python train.py --num_hidden_layers=15 --hidden_size=192 --num_attention_heads=2 --num_key_value_heads=2 --head_dim=64 --intermediate_size=576 --vocab_size=2420 --hidden_act="relu" --norm="layernorm" --norm_place="pre" --norm_eps=1e-05 --positions="learned" --qk_norm=false --attn_scale=0.125 --bias="all" --tie_word_embeddings=true --parallel_block=false --init="trunc" --init_std_qkv=0.0361 --init_std_o=0.00659 --init_std_up=0.0361 --init_std_down=0.00659 --optimizer="muon" --learning_rate=0.00847 --lr_mult_qkv=0.4 --beta1=0.95 --lr_head=0.00409 --warmup_steps=200 --schedule="cos" --final_lr_fraction=0.1 --batch_tokens=[8192, 16384, 24576] --max_seq_len=1024 --doc_mask=true --train_tokens=132400000 --max_steps=8678 --dataset="wikipedia_en"
MLP neurons of a small language model. Each row is named by its layer, matrix (up: input weights) and neuron, and shows model dimensions 0-191. Each number is 128 + 24 x the weight over its row's rms, rounded and kept within 0 to 255. Numbers have three digits each.
Before each neuron's rows, "fires after" lists the tokens most often just before its 100 highest values on Wikipedia text that the model never trained on. A number after a token or word is its count.

fires after: " Be" 12, " B" 12, " D" 10, " b" 6, " de" 6, " Me" 6
L8.up376:101129118108088147119173179147148116165129118114102114125134156128128117132073157131159130113164134155150118130134126113107118131105113144117137119147142124119122144108085134143147131212091161090096110146110116130173132144107126148072135121155151113166166148108122151129137140096110159121132121131104164161134121162124145131145087151138115081163123108131120095120101099118136106151079145135163155138145146126083165128128151105090104144125123110169154125145184141138155063148114105141130093104087122134087148103109135154092098139155130090101103104102131129130122109127152159149

fires after: " I" 15, " B" 10, " A" 7, " D" 7, "A" 7, " b" 7
L8.up474:122125113088174120114182111124121159134136141139147135078119131111127120177117123110175139121095114169155148143119106140116113118116130135096127110127190147140114109111119104144126139176144109158087119156103104121138109151112127144111132141160129152144154096072075125124161167137111120147124094083108122112145169106127163086175114117111101093169109122108158116122123154144120124105127125136151101097142148144113105140151105120051151127105119130118132103152106143151126124146121128130177111159140125124092100156146156056120136145137111140092124134103110151131166130139186145159

fires after: "." 16, "0" 15, "2" 11, "–" 10, "3" 9, "9" 8
L6.up505:109141145098139153142150190105137096120122107209126141113144135099139063127158057087098123091089103101144121110149112105111145149112090125113088127078109150140138127127164135116119132116070133146159123142136090176160174194158144102144137144139139140130101158121122113136119137134135098122092137168113139123122151111174134118143134103167099119119175127146112134098103167127129112137144132065163137143148136126152135132116121125127127127146108130125133125102149092140126118144150161139098107145141156128133126135163124118128133119139149140167104115097084107126116132116090142094

fires after: " |" 34, " S" 10, " Go" 9, " G" 7, " P" 5, " s" 5
L5.up295:125102130126105116115146153149138104108134130185115118128153119137140119130126120146111145128135147057099133175147159141101114119087113137161136118107144141163136085154193109118150152151080175156156136116150132092128106112126119165131129128137159096130106104092110120173118058160142118107180139131108126100178141122142130157123101137116112142101121117114166132129160086147153165148095157170147108131111136135164128149123142076084136113151147106090139131134128102128120157120125127112114153102125134124125089108101166106135167095142114144145119140152114146098147106128071153092

fires after: "-" 86, "\n" 4
L6.up67:162138102103157140139127154139140125139150139130096139156085124128120128089121151088132117116080141088131159149114190135124096128133138123099142156138141138108051077123138137106128108132122117093132130149131138123142139117126126124126114167169114058165106104115162144154136115107109079094153123101101107071129142114137074139145103121112122130114115134136195122106150121118124116108140125112164135153169080139132168131116160141114135143128118135124140119183092137116140161142150092143140115130172142142106130148184132124168163151123157121122182112117104107138114135085141158118

fires after: "," 21, " Pl" 13, " end" 12, " from" 5, " l" 4, "." 4
L10.up159:171119113124113133113128123124076083153120138145153148096171097144120176158163165140099121161136117167088138140141135127099155126147153130129136099141123137145081108105166131097162148152072109127094134098127140129117141077124144109098144141153134149136115162119189126173123101109098162124110118137108119125091089129118125157135111093128137130139170117162118150148108113104137115177124091169132114120113159130109117110155097108140141148123126101115181081150131118091180094139200133151116131111122157118144097129123132093109109107153126140132161142128127127121169090140114117137

fires after: "." 57, " age" 5
L8.up530:171162130143149130139153142085100122099110100142124146109161137176140123160161131114154113093151112111110134119140094122100118090099165128124101137195109157102100120111120136125123128110095172094124091151147132150085183105166100110124126124101132124158101107105133148108113076114105098128113183123092125084102158146163104123154140125108143120138145120153116152093136137161157135153106093150104128153104145137130122136126143126131137160121093134118140121133138107139144093159129128158128172102156111199137122164125155149139117141125089102145098152116132157184137083137128091125

fires after: " O" 27, " U" 12, " V" 9, " D" 6, " in" 5
L9.up225:119123133134124147135168138112129092147160115142117130149086119134110130117114167096109140157083153135112137099120104131156131101155116165143116138124105140114105123092101135111126148124127172129101086107127145140132158133127113143122120118134173160123149140142143110087105127130160120160108143137176089129101065120125136091121132106082150098131114133091138116168117102129145129194193128175125106148115096102087116141123100093122093106123171109175141135134156154119175177151124117141123129141133081151182100144191121126102122108149125094139111117106124147088121145125139167108

fires after: " v" 24, " r" 18, " R" 10, " V" 6, " Bl" 5
L11.up155:173130164139153175116145119129102123153130148186066149125143096094141112127164131086124101176102157153144144116134120135082106121149097092136153137134115146133119140138123139119132097133121123142119121102136106160140125125117164146150136112157090090138119148125161131113104166123084124145206169066130164108122119128151127092123118145102141113119161160128080124134126113119111110128123132136089148133125080141136092125154153139174100144145166094137126155092121076113155158119150167124137147098114109161124126107121092163104112134133105131130125115124098095119119177087114121140

fires after: " le" 15, " m" 10, " pl" 8, "ro" 6, " l" 6, " re" 6
L8.up212:151082121107151114121179147071106149123110169148112126133142096124128140117104141101128070111152148128118110146113140146088125147161104181137157158142097125132163126136111128091151155160156163097136082120117113170147170126114082178152148132147096145121141138148100118113151102077132163113110139116113131167115143156137124121101060084142128100081108121124130110170108086129135126146116118175150145159134154150141134124106146115104106127086175139107127136150153129143119102154156133081130125145160117155107147111116137120138161147129127093098169124120111108117105108106107140137

fires after: "," 47, "ed" 6, " United" 4
L11.up423:114137147144126117127100115140092125150111131094166151154100121106136134116149169139107162131110176100178115121072093109108132096129145141163129152122133133154093093158171121122153118156162109135140155071113124129133122167141133104146096134121117133053115144093150159120146111110171144104153157085140137108118125106132124131118121136128143113130173155210120118076135132117136087120136106140157090120125120130094139133126105168111089156108150147129093139113128135159122120095116092136156131101133134136111127138141162123105135127132128141158175128159155141095095080119118169080

fires after: " R" 24, " d" 15, " D" 8, " B" 7, " r" 5
L8.up163:128125100126147163134119126128127096185118117158109124138150135081164096128071156124123149153111134153127065119171151152053089157134124140139166150117139141127098149128082102121113112140117156107139129183139135114148188139134122117137124135157093115121143141136121158119110142084111156120157103121065094127100164138109152144136070164104132131088097152148156104135111136114127135133133115116119134115147132106168085127127142137152116110120152141174158140117142142142112106187115155121136106134110091138079120087118127160119090156135137116106139137117101112107133144138156125167

fires after: " a" 18, " A" 10, " c" 10, " pr" 8, " M" 8
L9.up575:131107103147119141101087157113137137170107148159091128098120140123114098133100185112086141111138155128117102128108112162102112140135113121095132139155156141134162095123140124131140186108138149119121115114120113165110122110121110139134132115125152094105076101139088131139145091165094105110133118116146119072129150161143113155100084116138131143161114111136177133115099114179117152157153125165128116160164158175110115093144139138164176179092142152115095119149139118125158135118101147115152160124092121143149152150142070118152119131161119066116102153103140112170105153126131132128

fires after: "A" 24, " B" 17, "B" 12, " A" 9, " L" 7, " Br" 5
L9.up30:132104120102124167118143141098095127174142105118151193093116114167135127120127117092157157117092111165138127141129084150134107150093138098088137132140183110148130124154112126134109128142146135121106150144075139121113092103150109087161137127141129101125133180122094123140185137149102126144082103089176115102143106146167157164115097147125138101140124174109125099154126107119127122084133164170125114147107117112149160084115152072142134114144107108132121135127133141139107127176118085093135175106119126177094099127149148115142095146139126143129114119153129161159140109123153115139

fires after: "1" 58, " D" 7, " st" 5, " d" 5
L11.up142:138169130122142115153152114132098126136104136124140111117129099121113119154129145153158097107111076154101141114131168152153102127115140127086124113127127082135120124156106123135150046142137141080127068171162130100105178137130112115126124119162152134130162154142147150150140103125093165136156133125116105131130164158148145152149105156097124076135123114138082103122145129149119166148133167149098126128110139137067095112104106110129102139126114136120172140148133107129122141092169130147092126151080147149146126127148129163112157125112139109110136155112076204113116084117120093127

fires after: " g" 29, " t" 13, " b" 11, " G" 6, " d" 5, " It" 5
L11.up290:180183130104142113099135119144151121134127169100160130132153137120178117153125101123138161126098121149122108120124123091158115134111120121118159105097150098135076119175126131115117157160105112122103115131109115086137137126137109156160147130145140134158127140103161156164144077152166177093158127114125118137155148104104131079139117109120105146092149131069150141126146094140122159166077131169134127117086145142101071100076133150129148149115133159128113135130138130102132133131126149136118078145103107164099099143155159133101132132159117097114106165173130099168088115132116122121

fires after: " l" 14, " m" 12, " a" 11, " h" 11, " pr" 8, " f" 7
L9.up366:117107129156122136097106139110133108114161108170086123104108138119103135126159159135080069140147135100131111097085168160121155134132083127123150146118148127148141113173078148106119144152164150104130084138116137125143148160120118120145135151135151093123112142129095116103137099146138127135128101165116131167112151135118120138115108132089140157088150129111154112125087139122112084150083116104146140167138167161170122123141137147105137138150100116152149135167147121129124095149127156080152171115108149135111112096099147132183153098194137128053130138128138129112087094158132108124

fires after: " re" 17, " e" 13, " per" 11, " In" 10, " d" 8, " in" 7
L8.up565:125101109142080145114138128105077148092082118132127125140109150115126131154119145125097125111091181131138128147118134085093121089123161121123188073134126146126146099164126146126166151146133158132047124139223145108140144121132085133127114160158128128100125157095101168150130158112118138150165131147113125137095073124141130106144096120088129124132136120144131135151164127165105123146116139105159123125123120161086134089140150128140153142131141135136133125165124145119104094130133098128144126139102124151128120090138174160128152168144149128135132104104104135136098098140167079122

fires after: "-" 21, "." 18, ".\n\n" 13, "==" 12
L6.up527:160130153136110132146148091187080105098139147141152109144115094106093140132109147120150109133111130107176144126123142134136137099136104155150140143187134124157205156151153122105121100135093129121134115206112105143084096109116157114156153109127146098130126105147136133183128140120091130110136140115144117113122127142186113150106160098128157147111080125085162116157127137120076162157123106128097128136134113141125123107145103118124133149141143095069170105119144078097126154161147119144133139101109092125093121117136120155141133138106152111112163114136118114138157095101130109101

fires after: " B" 14, " b" 14, " St" 11, " st" 10, " g" 8, "G" 6
L11.up237:128133119140130157122119164128124081142120134157087168097132109121171064129114144100131171174117119147118090104149090129088122071123155123120149130116154147153135101134128154119138129160134112108137112159142129081085116138109104126129159149087151137136121101101076104120158114179102126135163134113106104121136150140115092136146121085097130151116159163132121143153153095133113127170129146156168130095096141147105108151102139149116177138124109090132102089089139082135128061104156142139119140148160115143150103139118184148167146140113127123151127156149118130108101119141153129125

fires after: " U" 23, " to" 9, " K" 8, " an" 6, " V" 5, " Ju" 5
L10.up73:117159104126138150100091137130163174124133125159149082149119160099105113132065140102100153104119133171138103093113152147085122098094107095180126097115132128122124151132134118131125129145126100119157104131114102178157134127125142101138127088145185153073136145128124125125134140143128140155104163090157134141070132102101155121133126140088154102100129107084138149141148152117155118096160151148090119122120096118139121137115144100092134135153145106149132152134155111102138185153147113111110138130131167155102160092192130159093118160121115108145146079154127113123137129134121168116

fires after: " |" 41, " G" 5, " st" 4, " l" 4, ")" 4
L6.up195:138133151107131098095103108117126129150134120163152143151141115165127160105128133133114169111110154125138143125088113150140125143147132133120126150115118135153165063128103102124141164092140128135165172142105135138109164129110067146123117149167099136110171111129156171183108101134129129138155111161134138083133080080163142167060138115119112128118093145150069133158130121091127159139141143147126134113124101174165128132130130130063158146147150117146119139122105119107147109145097118114130118130134117094105073160129149071133120146149094091112087134149096110122136146135111135111

fires after: "3" 14, "0" 12, "5" 12, "9" 10, "8" 9
L5.up124:102134107132148137139126169090149116133134156108198093104153166085113114115137130133132124116119157131147090083131162129126107095107130120107131150124113155119146102138166111132148166110124093080123121094112166111081129154180121103103137126142087124128101146098140090152138126154132115152118165153105173125164137132120098129137110143163137105142096155144137140136108123164131131104145137069153132100111158132124094129131077126161146120095109145121131126160118118104127123139127142169123186105164124115132140130156108155121167117121126160112101104057128121159130198151121145100

fires after: " O" 56, " I" 8, " D" 5, " E" 4, "O" 4, " U" 4
L6.up59:140128110117114145124143143110148126150154078121117131118084141102132084147115125124129106125094120109152122105120155150111124144118107112117126152124125122156171113114149151104130137128097131140116088172112129145059161140145067137124136112184135128141119123124102120125103109136107175184117142131144156137131074161116159111133114132112155103162127083146122116111129139154110109149180118143177119161046092126148171134160129068127133112128123129100111170124142136090091119138155091112116126169105133159147128142143129155125163125125105134139170141169127181104116098111143146117

fires after: "|" 54, ")\n" 21, "-" 11, "\n" 5
L8.up304:126114117114130131152173188116136102165151131107130138137106155122110144145123142093124135107089175162099100069105219145135135152128146110132136140117128137117054150113117087107115137124143079145173138141132149133157122121129112108140092121125116132162131097123174146130094130110172131065106167126111148138090139102164125142100129110133138106134130133095129151103122155162127077097171160160147139108133164119140122135148131138122109115128133081131097136145133118084129139167128159125104144126170139103105092125129104161096138115150118102095151110120117150109110128113132162129

fires after: " ex" 22, " well" 10, " s" 8, " n" 8, "s" 5, "." 4
L5.up370:180170160142094089102123124106136129124124115147119120145086152111115088158120106158135095120136167118120105100135120113142109145121129128162128122137084089126152112081143188157170134111138142085129143136123098157132157116106143097121120136163144122143154092086146138153096101146094099156137108119085098108134141117166148147171096136180135085124093086096106126103128118150159122176115110075132114142138142131139151127129163118165132152121153121132119105151133175095122108147107103154141143159136131158109103125151123164147153120136138106090140121079077174143110124130126128118

fires after: ".\n\n" 89, "\n\n" 4
L6.up421:154134127109171151158154190125125130135107138117166126132128142122150114137129118137133071163113135157133148122103159157146133163119134102154144111095111150110080160125135139119136128114110106107159092148122112097171122117104140062150143103114125161143122096149173135139121144075111129118086171127134088125121135141150105127099129103121132128140069152112126153151119108150094121138153078124119165142159157145108120145136048085110117174112087145117140136125120105149129100139119121123112147129118105125149099127162125122161096159107097119092143087112133150176115138151149176152

fires after: " |" 73, " " 10, ";" 5, "1" 4, "0" 4
L11.up466:122155161072121139169154157077134130104131165153144131131110113130146093139120114111128121118091140092150115100113127125062110140119110110099085140130133146134104135131188105134129098129112117113121090098126136168160145138116152119144109144134125125168127146145105092128148144153137120102142098168149110086122157089163166184170126120112095115124138152166129127180127133099087107129102142077180130126146146090105144085134125129114087148134145096099092125139096171133124152144108121154112139162159142159132122105141134125108168113153132152158124088141120144183106138129128137127

fires after: " G" 19, " ex" 15, " I" 9, " Des" 8, "s" 8, " me" 7
L10.up351:153131140122094073072145138128163123130107119155102142152115098135135111124095139119156129139103119159142113157110122153140142155114145079141152123108109111077110128157122154120153156162131130117152103114115116139142164110107111129122134144124106116156187120116135123166128104127138118162159136140052129143120150128116130113142115133159135120146099108109113133088124115153098124157092107155143097104193115187119114075120150098156127149062103119132141092126155105136174157169077169131132106148161129129123119086120151147114124134109122096131160129155150161179131123115124111098

fires after: " R" 56, "4" 11, " L" 10, " " 7
L11.up469:135150148117105147117112161115102164135101119117089202133120123095142146085162161132139111154155144149175103150155141145182142146164117093137154131104128136147136094100106140106194108142094151117134142114123080109144143129132101108142142127105100117151126123159148170083162136111109122110114127075100138084132143114167178119138133104125153159135121128148118135122104125118128165122141174158109135120112147152097122159129133176084086087122125132161128130109111136106137109145134159104129095121102127152113101105142133144073107161141101116129076120147104110104151118099116157111

fires after: " P" 31, " J" 23, " M" 12, " p" 7
L6.up548:130105096137121123115127176106121157110143146136094117133121161129187126136136178081102143087164109158121135146125128138092105132093157135150136135066165163141178072166093160116128127094137054113150098163125101137126110143147086127116111132116100165137144136146149126120099116136107132148168097127128144101113144082148113096114135146110097128151131126122134137151131155155145118159100108149141121131106144084109143113146130120091107143086113115146115125132175104131149206133109113135147163134160124112132107143130157126135130124128136096119105112147129186142113108111166095114

fires after: "1" 35, " " 15, " ab" 8, " d" 6, " Ab" 4, " v" 4
L10.up81:117116118158115152135113146137114144122118135161104121150099100127119126111121146168151112108051176131109099160101129124122121085141161110115131141116113105139127131084129096162111156138138121097108079098147181141142100150157122147119129156127114127123181130154138103172134106134149137126152111160133125165082105128154105118124119166128139147113145113123128128129102143119147104143095069126099175152126107184126127085138111089112106149120127123169150145142148114120139163164127178103092133126182141148143148148147074140128175128163092104086134117131160113101114116127090101111

fires after: " to" 47, " p" 5, " not" 5, " expl" 4
L10.up344:150100122148143109173137153143135162140102136139153154095138126144154135165115143085106123157127116140173119137126159161127146169106116105157175151138092131097123143130127119082140117143152099105122124109097147111156124126141169097120151133179122096099164132122121171102108131126145152136089106123103075086153106112137152090120129169128148144091131114097164105163152120119159156117103130130135137120141153147147090107104093165117124118115069147114139072138161139102123124122113143102113156129126113134124142097117167106107173129080078119154126126185101099140096115116096150138

fires after: "2" 35, "0" 22, "1" 10, " a" 6, "ie" 5
L8.up152:113080112040144130092102144116109124141117112106128134133091114148090157100107101102158105083114144123120061156143146099101136084109151103138138174165126128180094134099150107120131119113121128102118112155148097135130146175122110124128151135147124121161124116114091119162123125133126124127131129099085129099127122186158088135130101118120170122156125154147149146131103177109112138130127127105161168089154083127111115136104133135118131177114177130123107127144143129093171155138134146108139134146182127105146158146161098122118155100150131138154135147162127137114157147112124154097

fires after: "7" 15, "0" 14, "8" 13, "5" 9, "9" 9, "2" 9
L6.up147:089136192123121120118145102146151131189129148112155124082119156122086174090116132111127145131130148134153125102142115108159039155110131065115110127113117141137120130115071093142072151123147138124110176134139136166098123150133118098127172115133135121156109163174116069129156136138114069141119142126129143096160082126129105147112125138093142134155074135138136172130103116168120125133136142093155116101131110120150142149135122123119120146108095142114131164153121139136115108131098148153098134128102119112121151130150122109111134120163152188111122108107125151143119134156106148125

fires after: " " 35, "," 33, "1" 10, "2" 8
L11.up482:122145164133162174118159134136089136135086077147100112137166129132091106102134148141147109122119142135114090122163101107121141147115151119091122140158154145181138100139151092115156128162114087105132123142137137110128117115121102103103169134104160149165099122125121093163158146108136153137119142117199120182124138135123112113126122165098104122159120143086098186097113130135092121103090116153096117132127084130156110121128076126123147154144122107114187138154156148138105171082147137147151107125100136160143130125148103111127121124135138126126160137098095120062154113129154145122

fires after: "-" 39, " |" 18, ":" 6, "|" 5, ";" 4
L5.up105:131128158100127152113177122141136156170128155119127123136103134134112144131134117078167118120105156114126149153132148108120138112094145129177124133143145101149106116167144123079144108112102102116131088078142162159093106128119135124146153134102133090150088124108105128157147067161138137157136104095098110094163121103141073142105112106125143124109120177125150107149208151092146136135169140121161129148160121157136147075121088104160104143142119143126102119073108110131153129147146145094129134089128135094117110109165159085122123125123118140099152110118116115131152154164151159126

fires after: " " 22, " t" 12, " s" 9, " W" 4, " d" 4, " |\n\n" 4
L6.up69:143151109160102141126133132134141163120111110176104141145123170112123117135171121131119100121084131097135103163128110123129138139112084120126127110128165114114089122128120126190156132120101080140108132099124119113082148123154091123142129107118129126114135090146147136132102158066146158184131117137109087182092095118144116143129105105098153141142111093143075122116149122177119154165113109139157129186149119156145094125171102135103160119155146110150119126131115091164109185132190102182148114118159115147142143128084114136127158098128129112112123103139117148125108148137098132140

fires after: "6" 10, "." 10, ".\n\n" 10, "4" 7, "5" 7, "3" 6
L6.up572:142109161102118137149149156095145108177096128146147102145127149165144136109110103140143112129097131131136156107131124108106152099105143136093117122132131140115117111144081127069146120109140129118186131139146143116098154120167162088091140144065142097170117114106091081130099124160169086119139161121105106120136111168125127126113132096150148085170106195151142133118133111150116133149131099101114101142114157139129143129113105144156112139104136147116150088119096140155133079103147146190133100102169149102120097139158094134107124129131127134145161174132100151114134136156125113082

fires after: " a" 20, " j" 16, " J" 16, " h" 7, " " 5, "-y" 5
L9.up437:149118109145171139123086133102057086172110123143097109164137137095135114113151147104141092095139127175115110146133104137111109127166111126082135123151144107132119120146094126123145103164145146105148132146152132144090164140115128111158115147115119182187170139085102160102171091161169143090128126140115117122116147140159138113106104127110115123170126142134189098132130133115136148127129105112131149167132127119128119090090142131126109116123104125121142172125102110126114122142073136127182154141149130146160105141153110145173098134134111109085165121131115132128124116182098121082

fires after: " G" 16, " R" 15, " St" 14, " st" 14, "R" 12, " g" 10
L9.up135:131164119130106115101161157137148094113124136131124094116131110083183124094135117124165146129066135126115091133115091160142111126106117127118135128142138170147118158144113131123117116144143129129162106077144097072119127091097119146096126161156115140124158118147124164137154108150158154148145121129143091168131107164183148150097104117136119107086114132144128132116139103106114135133114122147130117131182093151192120143105141101095117104132148097155146131146151126142156120154089120104083082155124131161122156121118164126080128115136135134092096127153093167145133139152091181084

fires after: " re" 21, " com" 13, " in" 8, " comp" 6, " remain" 6
L11.up221:119139123121120136159159135165126160081154098102103121148109127115122132150116146174139086152131145122135180099132094146085075104088132159117099123101088129134144142139116156081162179146096128112092135102155121142135104146137097144081131114111122072139163149140132131127116157108116141126158137100129120120079131070136138162159137100096092129118147146135104133146094099150149136188118106100151167157123106173090133104155108067136124125148127133111152151139092124130157140128134143152109130132157141151139122114146173124092142166147117107104158143107112093134140142108155125127

fires after: ".\n\n" 43, " |\n\n" 14, "\n\n" 8, "==\n" 5
L8.up164:196097177120193140134146125120146167135143140119133136118107154126127152159145121111127147145098122176157174098101147159179163121111131142143131114102154141118138166127109122133141172112096171090127075107118108120131126095110127082120094144144137127118134099107107151116124075132148134120117154084100114163123099147153119152155163130112127096140084102086125157100108181171100099106128091132132144160156124164132120119107100131083128164155122113109121128133142151102120097112113138107115147099104138106107114121151114130078113133167105118104135171158123144151116127147118130137

fires after: " of" 25, "," 12, " and" 10, " ph" 6, " n" 6
L10.up384:129151128131158110140145099143134184110137108125164087139135144134116149133152111150127115109110121102153123137104116177123152097118136143168113088104130135139125089119132125121170171101154158125128089111161109081141113147100120091152117167095091114106138105106156172138115107150137103124123163166118128130132097154113112094105091138106115172120176121170150156099129136105167138172125098146157115163138092126110109135132107146186122153110116100125132079137098121158153113183135099123133159151132133149112081101151125120140143138125157108107126114140078153131122065092122119149

fires after: "3" 29, " |" 11, "1" 11, "2" 10, "9" 9, "8" 9
L9.up444:107157144146155100137112118094158156156127138159114156157121096107160119111116116139137147124086126123153159122090090127129138174136114191136097170102130151124092122130150099097149153125077123122080117120138137181152168148123118112143148129109135106127127165113131137137128099116116114128103091162155122081109139121120110118162138112155096125146118135132118120144150143123120117117160171095172147122135205122114112050086072136130114159123094116136123154109126112126155115128099161111130136122136157160142125120143093126107101119126130148134121111129095117196133157144096133079

fires after: " a" 37, " " 10, " population" 5, " def" 4, "ie" 4
L8.up237:170142140104127154122137118094096150115116104121107169136089089143127086108109137132139146125136131167125111105132108125128125108095122113112125105146156161120141104138116111173161113154089138117083129165116149132163134151107142140130123139158186112187124148130094144147096117159133113134136157089158127142110104125118129109130087130090160105136123134175139109193083146135152107129140143057163129133120119134133106147119125102082107162137085101116153134134136118130108119143177121093137156116139130089143165154148157126118114143156102122120124159147109122084186136109170084091

fires after: " m" 17, "S" 16, " sp" 10, " M" 10, " S" 7, "W" 7
L9.up400:116136145119138154155116160134136132119118088166121121123099131124202112111118158116118166129109144098125143107129106145069145116091115135157128098125148142098128123155087117105134128117118155118124122121115123091105085124149100130134135110123118136118112159098158125097108110118151123172154152185070108134151124143112091131111137136112167173111116070118110172159111098119129167127127100175127102111154150119141108137098152128173150103159143133131121138168121130102160112122140178123100142154097108160089083119114120096170150136160163112107142167183139128103134160098145118143

fires after: " to" 37, " in" 11, " would" 6, " not" 4, " could" 4
L9.up10:167145143123088104122116134187122128141116102119125127121115118114121122109111124139134162075109122148130177160140088129123125146141143112133144168104136115137172172110111116123118159157158117130090105120085134116148156115132192104101115148163157101094146109098126128137158150102104138103136134113152129109146091093148162108123125127120101117125146117082079100126085144138098130154104182090133130135131146100173141098154117115113138095114094149096135116116139130105170164153125113130150131114169130138107178118096141121131122117115118209123103128164132124139166129185127137086

fires after: "-" 50, " Bu" 4, " •" 4
L11.up381:176065099134155115142138139148133170129162134111120102111091109098133109112098149122161130111083144092153164109133132179101133174144120135127100135156121122163089124139122143138117077151109125107173143151146127137085148090151164130148154155125159104189112144131134118155108127148147157131087143118101098067102114150161132121107135109117125141147118111096172126144151137172126129114121171112162122104137114073108148127107121130169163148168112154135107095152138110091120148107125139093120134109124118118094107143111092132102156155148179142098110131150114116116124147118128099124

fires after: "," 36, " in" 19, " of" 4, "a" 4
L9.up436:127142091127121169136138131169135126131129110131143164104106090120108122125149116173157124126097108101152190113090105162143122068153162155134099154196130132148147149097154095123137121150149149105097156097122139117118117109116127149165149108148137122104086150124155151108139146139110182179141131078103085072115142151160119122148107121110154100136152119136123098141145121142137082130179150131143091104145115149125129074117107156100128138138118136106125110112142185124130153111112145128116134121142146143110099132117138120121075106133100134156101092116091174097134115145145153124

fires after: " " 24, "-" 19, " •" 10, "|" 5, " P" 5
L6.up541:146174147166117114142124139081111134103150097107108134149100081069130120126141118112125126115141144096109182131139145120127101142116122158115135141158127112100105134162173118125095090120125112097212130113158136154149148168128075153172106113170130099141095129125144126126108149103124160102148133117150123098139149164131122128141131134127128139119116136132115069130133108118080117077117178129125116151128125154094134138145133135134085148121063090176136123150140129120140161146132113146144129154156098143094156110143142098108114151148095121157148079134127097167114140139140170115

fires after: " N" 22, " L" 19, "," 17, "N" 5
L10.up553:165116150115138151167154144138083089141118154124142167147122133095111121143143143136132122106156121129166136118113125153137108132124153163129150133138157122155132121138161130117187128157147121106122110056139110142143139087073132109137127158120126090124144118097123115119151100124081100078163108121115163113106147101100146162164159092106096144150122128135102138086157172131156101143143098121123127174126083154105139124152072126119139097154106120152132105126117094122171100111149119120117132154145108155122079157136206142078135133113120131109128117144101156099095142161122123127

fires after: "A" 18, "==" 16, "-" 11, " sy" 5
L8.up455:145139087165119114140132133155143186110167115136146127078113090141151139113156186103159122124112081130183126096111133122114123134146105133134135136112147113124118127143115135125096130161103122111129128144152102135106096149139159077169100105131178126119112154108128144138118159135136131144106164109142120078132152135098135145119098128093136124125117092114172139097075109151113161143089130125140134135116115125113129109111116157135157160139172120106126114139130133143151179179077103126168137146128095096060120130156095078122135131132145141134152126152110140144108145049150109122

fires after: "0" 52, "5" 11, "1" 7, "3" 6, "8" 6, "4" 5
L8.up32:141111092114138108139116130087126105163149123107138114095164146130107162129112111133110157144114134173155120092132099141195105104091120065119099102126125080088123111160107051128104110113143114144128134143118117125125118150125133166115161110094119137124147115164101118139130147179132089141111146144108109106158106096148149145134119133133116167126125116153174148153131108125106113126135136069164121127169074130125106120169095129159149112115141124141111142099148120130131082143105147164096143142109121146139176135181113161170149123127130134170113130108117094150137148165107137092

fires after: "–" 36, "1" 18, "9" 9, " " 6, "2" 5
L8.up123:092152177094170159175138151091131148129137163124115124133103144119149111092144149133102098110131128104154150121133129119120131101091129139110087138085156130148137168114154071105142128154119098134135144162099124139143147200094113125079135123110158137064133150079133118139138142149113099062167091130132101118110161133146147127118116152113118116108130127140129118131108118096136102118110149126146106107113138127113128149091139171169091153123090130131141108120137125123132159124148137165101113148153172136155173115121165093160119072162146135127151103102116150138137149111082143126

fires after: " J" 23, " M" 10, " I" 9, " Ne" 5, " Ch" 5
L8.up344:118114084139109139118134167132136136138132157176110135146111128114145120120104129123147113089155104171104122153101127092085156147145098148160133127091130129108140093178076146162138153141145079117135081103123104140131094125113165111131123145121107112116158113137153123140144157122071092165088142119081141111093147085136143120096147135131093120121152120140135118133158127121123111093117121152138156140114140119176174136131118083111106127141129126160087097164153120128137210141142120128143110143155107156117150148118127149126076138131119132128136128177082140128138174099158149081

fires after: " M" 24, " A" 17, " m" 9, "A" 4, " Ar" 4, "M" 4
L9.up301:125165120107178164117157132111152151122141138128122154129099162091132131128137177144128135112129100137103082124123132139139146103162094134151156075156138143078158135142140108078129106154160121101114116128145147103107146090118108086144154137080142126129142154106151122115125114183137108124097153163082130159132117070138093149152153160119115124172166103105132130139105164176093167156098107161121128152127106149104136103118123104074146118102092098096129176136114138096118112142126138146100112114137147135080130130149146112141139140135137100134113168134161154127119148118116092084

fires after: " " 27, " t" 17, " a" 8, " s" 7
L11.up510:167147116134156144102138135136131146121142119130090185123121122098169136117087125098142124158135137136126130121132117145119143137118105156083110112157125106184066092141117116134120145144139140102126176119159143179161123165133120097119122154126116097158114122143097141104150150110148114155117101105103107159097123133147136122142098154094128103151093072111143139201166150127128150104095101100177111157088151129087103120124097126128112100140144071112104121102116131094131133143118135115140144140152107150111124122144168122120126157150172166092126084127178131103139108144162098109

fires after: "1" 71, "9" 21, "8" 4
L11.up127:136139153122146123146119117132131094146126143097130157131141102120084106100125152143145095058091145134147141144131151141171127129126127207113153140128106125182130145132135131110085132156103118099125101138174145091162082152167141133136145129109138119136161113159141103138121129105100136129160120119149109127140135142128121087118081182099125122149137123126165157124099081152113110184072159160159119115145144113101105098138110107093162157133148137096122116105143096110126136160133146153141126121099132139125159110136121105112157131089143098103130112167095150070132112157154080127